Weights of a small transformer language model: 2 heads of 64.
MLP neurons of a small language model. Each row is named by its layer, matrix (gate and up: input weights; down: output weights) and neuron, and shows model dimensions 0-159. Each number is 128 + 32 x the weight over its row's rms, rounded and kept within 0 to 255. Numbers have three digits each. A neuron's up and down rows have the sign that makes its largest values positive.
After each neuron's rows, "fires on" lists the tokens most often at its 100 highest values on Wikipedia text that the model never trained on; "fires before" lists the tokens most often just after its 100 highest values on Wikipedia text that the model never trained on.

L4.gate95:134103196146155153128146108104083134106103155083061115133175121112145120103107164151089046074126108207131133104120169112135087184158135149209113134148130142072119111157089175092107121181165105093113110139106141140076125110110158119136082111162135125121124138097101180066137097209145082076131112114123082168129108160154102083139197086128119058101093146094129108105093087123130172157126117039129154154123094135165147194153126134134136111147131132147103093118193156116109112131133166
L4.up95:141145170117140196102134153179162112107126209089041131111134131080114117057119180169076072139104133170154103155161138118182082167151123122207150101150124164122147075124168131102145113147132088125110128140087145165038059119126144096121154103110153093080105132149117180121132091166099064071128084112109052133108160145143141133139112080107135125084112166089115072098149132147177141145149079098145122121092097121162141179180106110129091133167135142138113142139130135146108089153151121
L4.down95:108065118102128121140102141160157109116178094125095142145095109108145157095164161207101088164092107133102146115078071083130137106176123153158100093114110131104106105181137098078074123086146082109139119141078121102076148123110168089101159094087158085076148118136114192112090152113148123096115127183101061152126087112049165098122174101098154150147118153193088106096185214127133105093109126129132066135122129107128123171179091147126129087144101197135126123164137102148089086138087147
fires on: " pro", " Pro"
fires before: "du", "g", "ject", "fess", "duc"

L4.gate167:096068159159111144189131170098121220087127081103173084130142150138124154105101138120095132174168103139129140173099133125151097088139174109136112108127106118108181107080144116111160137177108184135136081121165053122129161124122090069152148183155115123132179149080126127145141123139141083096130133174095185087132082105096107094148072156110135115171090121157076137108065178153079083156147085123139126131114078159144086155157107183120091138200071106164127147123125143084121079178122167
L4.up167:157088146118113148126102173106088194094147093121124102094118137138119133145139142117138131152160102063143112163102140116137106092171154086139118121148080135118191098107146159132105079163057160099082128103164081135135123119129107115129110186165134129110153156080102084154126111171090141080118145089099212097119081118087112141128083168123084144197122097157058135120031194131086126132107110095127173144137112133131072188154119174088115132188090149106145160085126115114117083214136117
L4.down167:177080121108173131170097133137150109092138097139114152122143148125118143139138105160139199108137116118129116147100166136149092129100117117157161163170125140160133080133143150170144119206125152146156102146167075148179192118080052127181121168110095109135132119071082124142205114160102087142139072135207136122126069093140125142108105132139123140161110146157090111129038111135146130095072068179098116168129134083112096151146122198140186122174068130087102129149132085106130048116099155
fires on: "qu"
fires before: "e", "ired", "ad", "ent", "id", "es"

L4.gate152:137143186139142114131164135143131154163129106106067135053171177107134102154148162168152196122159172153181148162133158159190123101113101162130149175193130159144150101209105139114135114091115100080171138134082070118115156093165078075121151133102104124127194113163132119115134102120135133184100138167152063148109116155142128127129122113133133119170117114151080123094113190135135107124113135142147144135141142101100074170047129129065170113241124182135147093119153109177168126139161098
L4.up152:146147118094104173132115156126136092094067142142089083122179115157112173159143126183214032117155158134091140091097143094131115129128169146127182111189202174109075120152121093104106117161088117168141128183203117120154147096125137175116120137148117143171157070164076143107086156166158150099151130151175149114096173145148117164124146147082181097135107074160084148099106151073124165115124121140163105143063142112124144113104089127120130150171153094134127085163174134168192157105098130
L4.down152:123083134088093187146169100130165177131144115180101121169111083072080155098100136111145120140147090096180111185131129100116181127105174162151106183112154140127098150151125126090174119162113142196074143134095167092128074130131139109088075167114073111122142104149108117125097093112155153200133208114157079141121150148100100120151135168146147124129156133131156165117152050067131098147109157185167116188071155100142111104152100168102182072074080154117074125183152121128144129138126131
fires on: " ar", " Ar", "nt"
fires before: "ch", "r", "ran", "m", "ound", "he"

L7.gate428:160086108085116185117158165133140086089097044143128120101169080088204168115123159168076131089114117125101108122133131141160091104073084103142145106121123129104154132208085123164081101109148148147096083124149155084091122109131137109117105157100191146136102152149089152141126102142122064131130137109101105193158146155150107122075078095136039127111172132168165190066083167131075181129116103080189091121166146067142156131152112163118116139133118145110150083134118138160153153148149158
L7.up428:136100132071094163110107134078150093112107092122109131110190110098160179135079136128143116163204087134097133095106172109158076092087112095123091138135103154109177129151084158133106088065178125163103166132122176071095132151124153080179066139123156144130109109121112142135121069112127111106108163069109145193160183149136095133060123078082114120094122104153130133077100136148106163174134065125177100131165100086119111100150074144085094180150084119128171083121135149131151128194100177
L7.down428:122094140132151143116072144123159114114087136077140106153156097143194107067108159094126129154130149110106146148130091089154080050142107112186076158132131117087154118157135089170094093115162138128109118119088228146076135145133116133119081139110153154193124123125107126175190052133105085131133151104109166133136113156197121118043083102138108195145133097143134141069159128125096184142087104108174057127065130109118151088169153136094144142156065132174143142174112123124124140149126162
fires on: " ch"
fires before: "ild", "art", "urch", "air", "an", "ron"

L7.gate8:161136128097042110152153080180161109151142147118113129106116113143060131139122123138164112121117155099105149083181111159159119127104167119131104084061123124107185139112113141149170146094116097153166163113113108105137164122151143135154113098164133174092109159108162140180104107117128115140177170209124091133103110131080157152137137167191129170114197066138089123054152152100132149186181148194217133124170127100131123121176167128194097138124098143100097177195093083125123163101141113
L7.up8:110123120109127123083144150130087159096129115105166106099148178146122067160118163145139121087131126081147187143137094111154160091123151101130157134150111116177087138127101109136114187153096124128121157156122189135108202125100132130095117142144183088139100071153085136199121101107105136138141072115087143125109155159107093108122071206085195073125110136131127152147162089133167172112143115173194141135174084072113167122185147160121173071142144152137149086151143177165206137082045121
L7.down8:144125088078094177094135083123115167161130101149126124125190139181066137107146098095155111145114154093122118116136178215111147184191141137107113146069085084112121111164149112109214126130120120116102133115119149155127157125142128075161134107150149129135159081110117069167162128120130167147135123188123155087126058165080174130155133161139104104100187164137148164093137130137165107141100092165094094097223088116110119110189110144157082094075127129073115066175150142120165134162156104
fires on: ")", "ic"
fires before: " |", "ro", ":", "he", " |\n"

L7.gate156:160136117162131183167082171125136037161150098144096084117140079134206178143149133073119149129136133113117159142085151086146067148126170112078140084102100122165141143122092159135143095108166149144132122104069190104104158139197095096106141201112126117103168181084145087159189129037134134218142150152125139131146177141118154168147129156104134109089105104170108074089094132129146140089191121152124141130132056123140128117104148124133128122152105164106103119152105073115143174105149131
L7.up156:136155112190128141181130151169125094153154166143157074097146132113194116065139156097109078162184151076073169135137102141154120142054135091050086117068086164194135120091174155175144087125105053148079088089159103149122108133131121142117133179099112082158134138116109119137120162096112145116164135155149103178103073145150117123145155146100119085115152105141164123078094146131146131093117120134117105085082141144113160138111137197131204126145109169041113117131121100102137081179142157
L7.down156:107100163125157149147134124111124168073168150187133147130128128115091124161129110164107119151108183117106124174102115125130151097055138084155134177154186120112131135052119125145138071113184146132173164112114118139151162098113068068118123124140152144084130137142138159168163127116121179076087148127115132142106082071144095097130195132060051103159134187141135127104143165153128121095086148139066104132164123124182168134213142118062166145129104186109082172193160113127159144069142127
fires on: "qu", " ret"
fires before: "ad", "e", "ired", "are", "ent", "urn"

L6.gate388:075114152057138180195177120136126129101148137140030181112115146147123159124132140082114131156106062124154118115106121157130111201067137115114132148105153110091129133215160094122116155094103138114149162113096122150157092144159168122161107115101138173099096089120172132152133138153169083135225121134123109114166069095118185120101126136109109047154074190132130114097151159130126128148079094106145122163130173176146147082146140136174140132079097167053097118170116118139137111087139153
L6.up388:066112127148114109114084050086133119179127103078054078071157108109112092175152103191131149124093132119113156138123141100094098151110157136141148132099131152134092107197140141136076093138127197156113153111090108115151140135152111141167128132123177083071150106104195178140091149111137127108143191170123066119086106108120134125117149154088134123065121196127125145129211077074131109044113174152136118154116126111157148142081130104127102133135090102139107089143141099049098095119093094
L6.down388:132141189162118127109153129102116115144117027182112150099087102137093112058146098137111128150110139094108166094185174097138123173106105116117097166109190107090065127078142090152078093123086137107129156087118218123111054077100138116129113129115106104214152065113192178146145083104203100097171198118110152140153103140098177103113118127151112120106109106108122148120201168181112096145132114151128101147118110114146143135113098110123191133125098164120128110101109148108132137112107145
fires on: "enc", "anc", " not", " offic"
fires before: "es", "y", "ed", "ial", "er", "ing"

L5.gate261:181090111148079057129085140158116078079127126087159139146132165173131125072122115147096170133119124110099147148165121137154158157175182082151084077136135077142127141097138149138103125086122159135094138159142109130169142132087134133074198176124168086153156105126157198166086159167168140173141121162141079140081099171094120147161130158177153120129061151121124152114166114158113081051174139080124099128078162117115081142119088126116125165155195127133097167138122129113051170080121167
L5.up261:106127098093134159100099140132109125105159149149109097130120122112108077092137122136187168165155113166120114064131146167159143079154136105140096098168154170118111176099058128121119090063122142181113123102209134120120118152151155096146115078110085129083072124143147132097091135192098139139195084132142135127141084142171135108126141080146045206052166134141094151065138053150150084118131108116066139166137145131135140127142102111170107154109114111150113128110209127178055109107145118
L5.down261:187132125123077173121121172109136152171220153134175192096080113124108177125117101117169096145118158182177141129078146168151111140135133163073121105130127119142102153103082115139180095100145142129133147148134185111181134158103143096091148121066098127144109122130143170099152152149115150173191133101128108133128076067141112157153091096199111218096158165217131091144135170149126107137163147114162159180132142161138134098132124124209158110128130135110117158100165124167068174099156133
fires on: " /", "fess", "ime", " place", "osition", "age"
fires before: " |", " ", " (", "ional", ":", "or"

L6.gate6:120130063113096085085123189095087149079162171132110094165161112134152130125112092153140149170113109163121109114107152133120100133127157135084107173087158183143162186064191115096168088124066198066113155157136115189066137108114101062125108102084116131157154125119131147115219114126105136157121070130156110133133126120092152140121123129104098120167175122137105142127112171113164110099118130127116097109128111170105109102054156185064125059133175162145172074086134133161133122141105065
L6.up6:162147103101164085156101174085159077133076103106180112137149141154110123173128139091123095161062192085071131154118137108104168140139135172137159148075124178092119071129166166126158094159161138154118150092179170115141131059170081081089118135105117079163187139142127128153133182111167114188108109137156128125130103104168163125109116102109087142127184177106177132121086118122109131136164104161161116178166122125131153164120151211074097049109151162130139126113133127141101171047114110
L6.down6:153143126069175131191094162096119144131171171122079106133150133143114089104065132024084123147103132071139102139090055147103161108127035121067115149065157144137094148136129140137113107160067138143096146113160146111141104161136127150140127166109164111093145149110105111135153148162137103170119122129164131123125127141130117118091132126118117143141158144108134132129107190182127091199156160104197151156088083084120201176102139163062126104149156167152166170047166124147073133129111109
fires on: " im", " dis", " con", " med", " qu"
fires before: "p", "m", "c", "al", "ag", "port"

L4.gate421:098133150139136125113143097137166135111095136189070126104124110126138122125122186133099070121102057106108157062133102152092125186146125150097093103094176094183114161112102134067116162082088098165119125124173135146131171066176139149149151166156143126114190130116113150142171102093103130115120177102106137106073090100164084163208173146075105109074134146094145129093114172127105125184132077147159129097138106134159138137131119115146103146095124080087169151217125175132169183082132059
L4.up421:127136158131053166160193139167095119136170118136072160115121086111102140119095108153145139088124100125192152084132178137136140100138144136148132107140160123164134103124204142110098154121112137106085128129162116119106107087126159134163119117092087203119161150094115155157108103178134099148175157184142058137169153212136117110090134095121089080124110159125168131091161061114106101094113057086140140086187123123174117090175117145131125153129140170119157162066185159202183135168085121
L4.down421:117105205108224085098107094156141181099141136139081141136150129107121116105129111103150119088154109089138117109122124128096165191109177140129096118100110061132134089158126118122167102191103140182144121081120148135151140147117103126103214076180153130094111101124048118066142129095141128115169121140090146129078122056133099163102104145127131124117111104133109168113087135087103097176148151187121111179178112154194131114109128090149118169163128120071178166164164195113065159138116155
fires on: " o", "-", "nt"
fires before: "pen", "b", "wn", "pp", "ld", " In"

L7.gate121:157105144142090096148106167103146177145142148139143114139091106122164129118188115127124166154120094156133165167122126167087177113177149078115139062167035120128108119122050114150145092098158118106113199146088084150114124160115130116110138151096180088204150121111139131087191091126155092157094076099117107155065095181163142157153123150148165179120153144131049141143188177141103129128156133113120147150205121075080117156129140104129159171071101114143104164091091127150125119157091163
L7.up121:218169135169158116070117103151217143150127131132108132138149115092193150144120074107099120115105102117078179143169083101135113116154111127161155100113085177083158151129137158190092136136149215117113127154058136157105078133132119128193108140073118142079142148098136100145133109114105114135146127064155135109130120134136159104151065107103144100131126170127124098167124134058077152097132112162128128151139158138115166178173083141143116155087167141170075192123113106181195123134175085
L7.down121:139107112133123068063073085131128088212152123114117104133147122149155109111086134169094148102133133127106156128121080098150073179108133117107091111061174180107159138155246148153103159136133201205152170196105104072093087151133132120123086142110124143142165164091101145112118110114086138096150106087121092118090138150216136122130118163126111160106124110135184160119131125096103118084127157114172162162108174100147151150126112140105080120117152147175162155153134126190121126098124066
fires on: " Ge", " sing", " direct", "irect", " re", ")\n\n"
fires before: "or", "le", " ", "les", "er", "ed"

L4.gate190:099099126143160118132135116107152147106165123151152106133121110152106146128183149118068112112120086180139102144117130122140131135175109127147162183123084162104147154131065100095160043149083122140082108138172080088132117081124085115198166155129137093176167159136143162114158136067173076124129052133112135154096102139178175103161090107215130136116123135104135165076117117119129091123230149112153118157214128137139067135115133180138093133091184130140094119094181107174165135113121163
L4.up190:131067089087156077083121129078160156137136156100052112110141130130102161170146107084156080133108158106078090113149111113122103103145134102111184126114152185152204112156196112102137094190091155049086114105083139144110123069153139107139119102147142155145166159124111108117113166112174113098051086120202101080115118113146122102076149101170078170129128103135120142154130113121110092082155102173131166186132119155139131125085141059086127102053122153098095145081131141143159143097113129
L4.down190:122142156113124028163101107102103136102122083111097099161117085145110157148151154119081059123143117097103109146189155121131160155152136173098106141105162130128207144176138113094132090141114112111100140157169148067142116085150162153129104172076118129160150135132133141169149120145194126116121080120152091119125116101140134166102068113168104102126101056160167114131128136086140084148182121166066152117079035154133147162074157163106146058145136177135129110104088197172086113126107180
fires on: " im", "199", "ient", "="
fires before: "p", "m", "port", "ag", "9", "7"

L4.gate345:125132145148160140124091182134093127148108103090119132130100114142163144166163129023111192120142144150094163143153154182149190096162124139169179101140024155103097100097144145086100073140113172094099137137104018131123070117131130113137142172130156120151124110135171152133171127143166119168042104109087179149085091138137129076122119127157150140115113198135132156108117125100164106158133096130095133159132060124080175161183122145126149094152110179120135147156155109138151152071118105
L4.up345:146100169160163155114107188171105081159095113077142145123120107115184109167170111024110184133102160110102159138154149164129188086164097124167119096109059132101093094097123155087108079130106146096111167118125035153108089128126099142157171162125155102168112123127150144119154116148192143155069093082088151159112093126131167109126133127162131140110107165139124127103116112075141150135155110153129117148119062157073194160172131156097151121166129182137134168117150091160161162047105105
L4.down345:161137143154154091109183172185069095137144081138149116122128124075144136142105132099124112101166122137101106127147148137165143156115146144159147091137160156108097141100100127137112061128082138118115145067146080158132059122109078152139141151134093135150157102081124130132198137178165159094063073118025136119095137140150119158110124173116177096076109143189106180107111118127095100080149110127065134153126114130072123124167173180106162146096119192155167128147150104143093183056116057
fires on: "reat", " direct", "velop", "tain", "ubl", "irect"
fires before: "ment", "or", "ed", "est", "ican"

L7.gate34:154104112168081119154066144032201112125138138096096092101165132094156174148152140113125143118110083138125156092110117128119150105134174118100198119101099129066129150118090099132155065154151204148134081131132093104117137101067158126105134116145153105113118088120160134018144142146081115103126093089162130173183160158166076120095111093133090165142137063128130164124088152152162149102119164096141066135196097151114133156177128153141122154136148143097133155145118105171117091116198169
L7.up34:092127162124121099148079133081165162142122102122044077137098124105157112134102172093206121105152109110189130151110176168163116117187127152068122127161095140120133097160073136130150135114132093126106155132139137147122100137099148135118087126155148147042124090124152172130139151143100114100117131130143092106115103169170110180116105100151078104121190127144056139102132160106101088134110140146205137130126119115141072142119116166146139197123000153089171115120076123070128092184151118
L7.down34:128148190132105131104069151070145107154155081087114155137142099195186142100062150111164149155107121187123130110157157144113197097167147124131143172114173149060098163118105076161101114113134149135108116175159113145152139096109079076142094150119167111094155079112148156142149181160117142071135124106144123161193135148163091152166124114110072160124142119166121140128167187135144141176088101152093056148130195090102064121136179085152144161180082173147164136161125128082124117160149143
fires on: " Ind", " ind", "oman", " most", "omin", " Amer"
fires before: "ian", "ia", "ep", "ust", "ic", "e"

L6.gate185:145130121112114158131107125122111132125121123162120063153136071117096103089134141125113113126100136084111122091162174159141182172164079138147101123144170117108102164165165205022132100187158130148145160124064089126075106114134140068137169120139185122138151112059153112140141170122097106112088084101198047123172167158106112110138099098102141130126110175111109087140143115182122108116145155095057140118078131158147133118159149101065151094115179086143142124128178106197116087140073114
L6.up185:156140111110089133170120114105103099088112136164067030156089084122068108089075170145119142126101148099123130077119159133108136141155118104127096185128199096102131117190121173091119090164120112152132166170063123131086110115166200121113131084149107152113153124077113136129130175125137100143134069123187097117154118139165092121132116104126149203092083198127107108151173139129148089170135145086101153129098178140149071109155104141071083135119174111131139093151187053152111129123085130
L6.down185:203172084130188061186116155135122091107160142099136106161091136104079165084149156198167161175133132129122104107131124102134154121116098094155091118153144132127115094170100164168122129116139099179217103144115138153148138143145148123101106083149094171151161153189056145137132085107129151165100111155172038124112125107131127136132155121099165168118151158098098083125138171095165145155103135061125113100100137118114136143141122144109104141123112105167142150105189063085074120062093045
fires on: " pro", " sur", " bro", " stud"
fires before: "g", "du", "duc", "v", "f", "fess"

L5.gate209:081137120103149154051147138154144195125140100139098097115163149140177160107152100089049091117137166111074081150096158131129135134094101135120145141132161129157150138135204147156081153159098087136080100122101140125126174101132113104125158114183131116148106185127095146042075158044093154118126090130144118159078088187130146155166159134109162144169140119121193174107092114136155097190174111133116141094101160127152160129100137172131165083109156108095142156060144141154151195127189144
L5.up209:107078096075170165097129150146113160142134127166118103070128138135146158140093106085103045152144135138027156144136112116096117127146120161120096135106147107098131139162201169124127187195094076173079081168130134121088177098153127145156156084153177147169094163109075124117081153137161108128174108118139109191166116154129120152145135099103172150127163193119175143074108083124191122149132104146134086096120104111135117133139115116138126074074105102093149113049148099104191161141156096
L5.down209:109080134141171154142102138119150123150189105158112109121172105137141151093148107095120047108139097115141156154171125181073154149190124110197159190132137094120139150145182120129108128191100091133087046150134121112148130158120161144109154097170121205125121101129107099089129177120156079102131140109052071122112089152153121126123182101199142164102146126140187149140119075062142142165099139158168107080089103136149157149176083120141100068150119078098155129087140148154105120156128071
fires on: " o", " cons"
fires before: "wn", "pp", "pen", "b", "id", "ld"

L4.gate117:062155149128111177113102138090139155147165159140073110127166156191092162179141135162116113132090049139161199143135139146146163187109115101170155142123120126106093090102199214161138135123166156169146121090110139157103090138106134182110163106163125144185142097118102128121182048150075053097115097138117116111121100150099154126150147178140093078100179098148085119156185099154095168103115105122125132121122129154164151135131165093148132097131158151138100076093065178123107116126076097
L4.up117:163185109165170181128100132125121176115145106101153100121119072139162096135147093096145092151114094110093120171146114169147139173148129108127090169127172091123173184191092159102129147148178089192132154094157181094094136079110154160103111155168124149122149119109148076098109145110151112088105239111129170078158136130112126161147115133096080113145137149108089107133170140132108093159166053119136150133129063044151191102120152135128085124120091111181106144116034137101155138117127113
L4.down117:152138102101174113175149071092152116216145149108132122050108121165118113135163162116126102135089110101127132137162158207108131138103080142089076145113126091094134077155090160082164130163168165099155167146113119161175124163150130097087163137149125175145117147104195105116141134134126064095121129102129149103120121124079166122165195142128113100135125106095090113147147096098086094078165094109164131127086084040093077150148181151159094135107070124088134105070191157181104128147140104
fires on: "-", "6", "9", "3", "4", " sing"
fires before: " •", "4", ".", "°", "9", "le"

L4.gate267:112071065103079203105115161156119160136098157065172142102159060144131149135104124153121115186216084120113104175122095094141101141141126109151109144138163136139155171107181081113138121120150120151161129142129149119119087121085088095136110164068186128172139152110117125086176112116085117145098133210137207144121137167132145142083192154134113128107163129122199150131106150136102119142129160150103090127140146136128186161181084092111071133125118142160128198174127198075109145121094146
L4.up267:185100103084079164164187136119119122111100114197123149150151091110111166100040167110150190206054133108142128104090109146183124091088121076147129113163155120115133116154185072087190134064125164089130150079061117104072108163153157132161132091143118147115145121140091102120112111121141102102100140139139125158121120122117171069123088119109156170085159103202132102113113086183033130167164100120125140117113156110148128137124148138113112111193104089126114122177123140137106123149093120
L4.down267:134184076082133128093150152108164132021117102163045074117163083155093104079117137118101160138094121155086149151112089114164118065069181129146080162169128136110108081139109157130155128116130140103144131135095150100134144179136090166135074106102152160140133111163073107228158133178079129105138192083133129161123137100141130074066022145134114147133108132142147099076160147153142119095115111088134170123121127127115087105134176120104168140147111111112123090135158145131118168146129107
fires on: " ch", " Ch"
fires before: "ild", "air", "urch", "ron", "an", "ose"

L9.gate128:093153080136074136104124145151114139101127150122142066178110131115106118163095164127121185166129133107195089136100103153196213108127104123102130136184088120098114183098135171125096129118108111093122126121108097102119087124118167133143198188132112165116152206130115156054144114157142102094058105121116122139154118131101177154183122162124204137089175155111152120109201130073073158109104094131165115149136116134109105101090114129153134081109209150177085155170159134154122156116175136
L9.up128:087111099112137147194166120113112168049102114095137071138109157119108159144127186166155139153102103119124187063139082143042168100144107147123172149156101158175073064099133112118128157147146165144119176127124149109171111141103126137121109110143146183110111139120150071201054165110104131099106145161083099159138160141141128104149096136135167117112179143095169098137159159076150119119165155152146060108113132135142173162156050077101138138183123159074085159144120082079136112108166116
L9.down128:102147118144107129111112090169142136108154129161112107125147144161169182160142157144101142161212143145146142177133182086158094134125094094144153121045135162133117129107144159177085132154127173087142093149157142120142121050163156168098177076119127129165131184206163168069149109151113127034065108138170167145167125148154118139151168138133121116134153118134113120120150125149114154132188111134128163200127159097132052038103155151144132134115130125071187136146152191115110090143137154
fires on: " H", "ar", " h", "an", "or", "A"
fires before: "ge", "ow", "is", "ist", "t", "er"

L9.gate387:109174142122152079139184124132127166099114095145141066114167134105142103129094176095113134068128117158122105126150092121142106175119151123103202157110085150132123093107202077123086133152169143110130085099142140118115120109116096110090112117150094119097059199093168143096036147102089128147120152152159101111113178098144161142115100181110127012170082143117184153099142197092178108169142090152120120122046141122117112123137197104133123105139141150118117131144115177172117132114120082
L9.up387:138167164131113146091134083152142099092090068092112148082111037135097075144125129110128121144152085133112073158144169065141151195154119146112149161132091150103149162119138120126104166131163087108152107120109087109148090141077110125130133149194163151110119142121160061134114094125151121181118071117133126093161091128136136157159083146091134110182100118127149209052031153095092103150127121089187111122100162080135074125155156129131139094147120151102051188157097124079118151121147149
L9.down387:112151165075178113127139105131090154117107101146137088125074103106106144131178095109125181137131098090139140185157119068114120148079107115096105123140146149158161094101194139096116124156135124148130172117140105158136093096109182152116110101154197104070035156086171078198096170132183144105158116154123105087156179102103080153144109101130188098095131118143139175113150172132107193116169075185094145123083102127108135125174129133178135130129112168066079104121135147172082143179142170
fires on: ",", " that"
fires before: " the", " he", " it", " P"

L5.gate15:121171161171159161199145157131120157196109120120095108092106183093124117175151178136113138077119172122148123151182147097098084114106077080141143161207129126092184141143104147160125064189149116112156157119084094128060149116162158117161117152106204082160147165123135095111129082096154143157090115161159061101142124152099105134101144174143157161108106104141146171134134082179118203113169160079122127150116119105121110117129149136113162153181150153098153151210162132167134148077125137
L5.up15:077115151150136160197117150057108115139196195079096152087137137124184149086165162120144075098150151231104127150115087129186137148104102172135170108175149114110155159100143092122115163155167103114127171135154090123116119168148147145142123128087133115157122136117123137124124090147152153091092124111128131161209099111122113126216120110151164165147118120111037141129171108160073132097111088093112141121121116126083074109131094152069175112124199165154172092120159131089112167126107147
L5.down15:132126124169154154208083125142158165138120158176148108133153106090100168152186128114125114140097135115114076142164087131149131114106097126165097137189220119134106122185165079122100133172086068099138149106075158102126086171161081151143105136110159087163158147104144168117117097081108159121143154093143044192212124115145139118129101148149123181154103045088124153118193110142093143125162101077152130149081141112117084104117145191074165141151101126123172127135136081145132111119095134
fires on: " ar", " Ar", " sur", "18"
fires before: "ch", "r", "ran", "m", "v"

L5.gate369:114135133111172127145111164157118105201151174128106074127188171136083165152083113122115140140111094107050130108112143101144186133103124180129140160129124145161097122153151105118161113090115082129132123135130137078131141118108137095174081129154198150172150095088110134130159157189095137116182079182121122032136088109096160141117155121083120123058109084150181144168133161139124069176100128162139132160069152120135145140096118201112176167102119132116155152103137146172129164205149199
L5.up369:136194181132129154129128137151171145163133044145162103138098116147181105163163110159088102147121141127162105172150135130078159131139147168136103181171155145080109150194085188127112061174171075162118144155129123132179203100118127078158138111118136110098121066107127147122130115119114142135152129155113101119087124167174125124172137153119163120123229137104142145163160169107134158097166177116122119087132157125098096095096098130073145192138149200156142115063098129160089070123147083
L5.down369:177116188120101170109126103153120119138117118097098079137186117182131151129170179107103133137109144129124087140153060189104131111123138107121149148156123158113062189176107182138131147143158104074158088137140118143121128134109114122147129168129167111120095087084121139148167134160113103137183071148158108059048103142092129122149105137110118117111126050132188112147126195130115131168128088161072057093098120113103156152153163140107179153125114199144180134122118188176098085075165183
fires on: " rem", " ret", " am", " Am", " dis", ";"
fires before: "ain", "urn", "ong", "b", "ov"

L4.gate102:135109113132078125124071180096089150073102098130145045121099095096202135160149121143093100162154078158117142158147083137117156152179092138177168140182094156133103160068158135122108103150124132130093135116095156135164140139139133116130139109114162111157082126158145096091104142134090093090107129138146115115142087149133173100179088170092140150166166153152148109112129214123040163151108141132134078156152109152111090149156066109108165190073169132119176177135139106071154100147146214
L4.up102:144123105145134158138046115129125170074143092141131101106073143136167168158113124090128082160115075166131147114155104155134184132174126099174174163153062167139185160049136156085115099115140149101067096119141119117190082101115166092102152145094121095110093168153123151105128164141096065078103131162134113128121150171123149118158136174156096129176145159142170146158158170129062141112121135132107112181134117148116097140121030162116194133110154147072166134107184170106111125140187155
L4.down102:145165082120085133114050165157130167143171077104142100108075103147141133154120143137145119147164116162167133120141119118162144129138126109150191190170119157076110184097151125106120184129140205106074127095093138120189057099144162108087141124162148102137088108137140099099159166145130132113091097189073118136162048173122139116145155155160089185148165153188123085087143148113096136155107093141125034148166098130138119177090093116095177114118120179082162128141160112105113116144178128
fires on: " all", " end", " ind", " Ind"
fires before: " of", "ust", "ep", "ow", "ed", "ia"

L7.gate147:114160120079144119108115096113155139145129140174134065054051124131120114128187092131125095109104143135142067138126191134113137120155101106070130129100141189107072123097159100099121074118123129091120125123118179126133094139135111127111140131162134158089125149148102089104111113134074094073073085195162147149187078124112123167170060080116211132120195147147142080098144124091167148096099080111132186113126063147132162131108126117182159097155146145118130120117111139181216117128167165
L7.up147:103145133064067141088146177096190130106158171140188103102092093115146049099141155115116087094161155111122116167135131119111135102120088131093097133123068118158135090105184151154119175142130138162117110148153170129152107035089062120168128174099168143118121119117117095117132132120074100129135129122156159097131147183129095202172095168104136067134148108108180151083168182072131103128140117110117151144089110149169196107126129114113102165135119105133115058167129184097147138069064147
L7.down147:079185177138100114116147127082095077120161161165121110080103117193135144145177164128184176103097170147136101127186151073106126185164127125142143085126092166150125090107133168140067157148098146152147091133192089130077119127175070105142131150143138161086150143163096139104086165102126107091134099106118137154188180159158073141107198189108128135077155139126191121115130150171153119152080100167097142146138116173120114156133155144186160103150147212069179142129111120101136119143119124
fires on: " inv", ",", " ev", " where"
fires before: "est", " the", "ol", "ent", "en"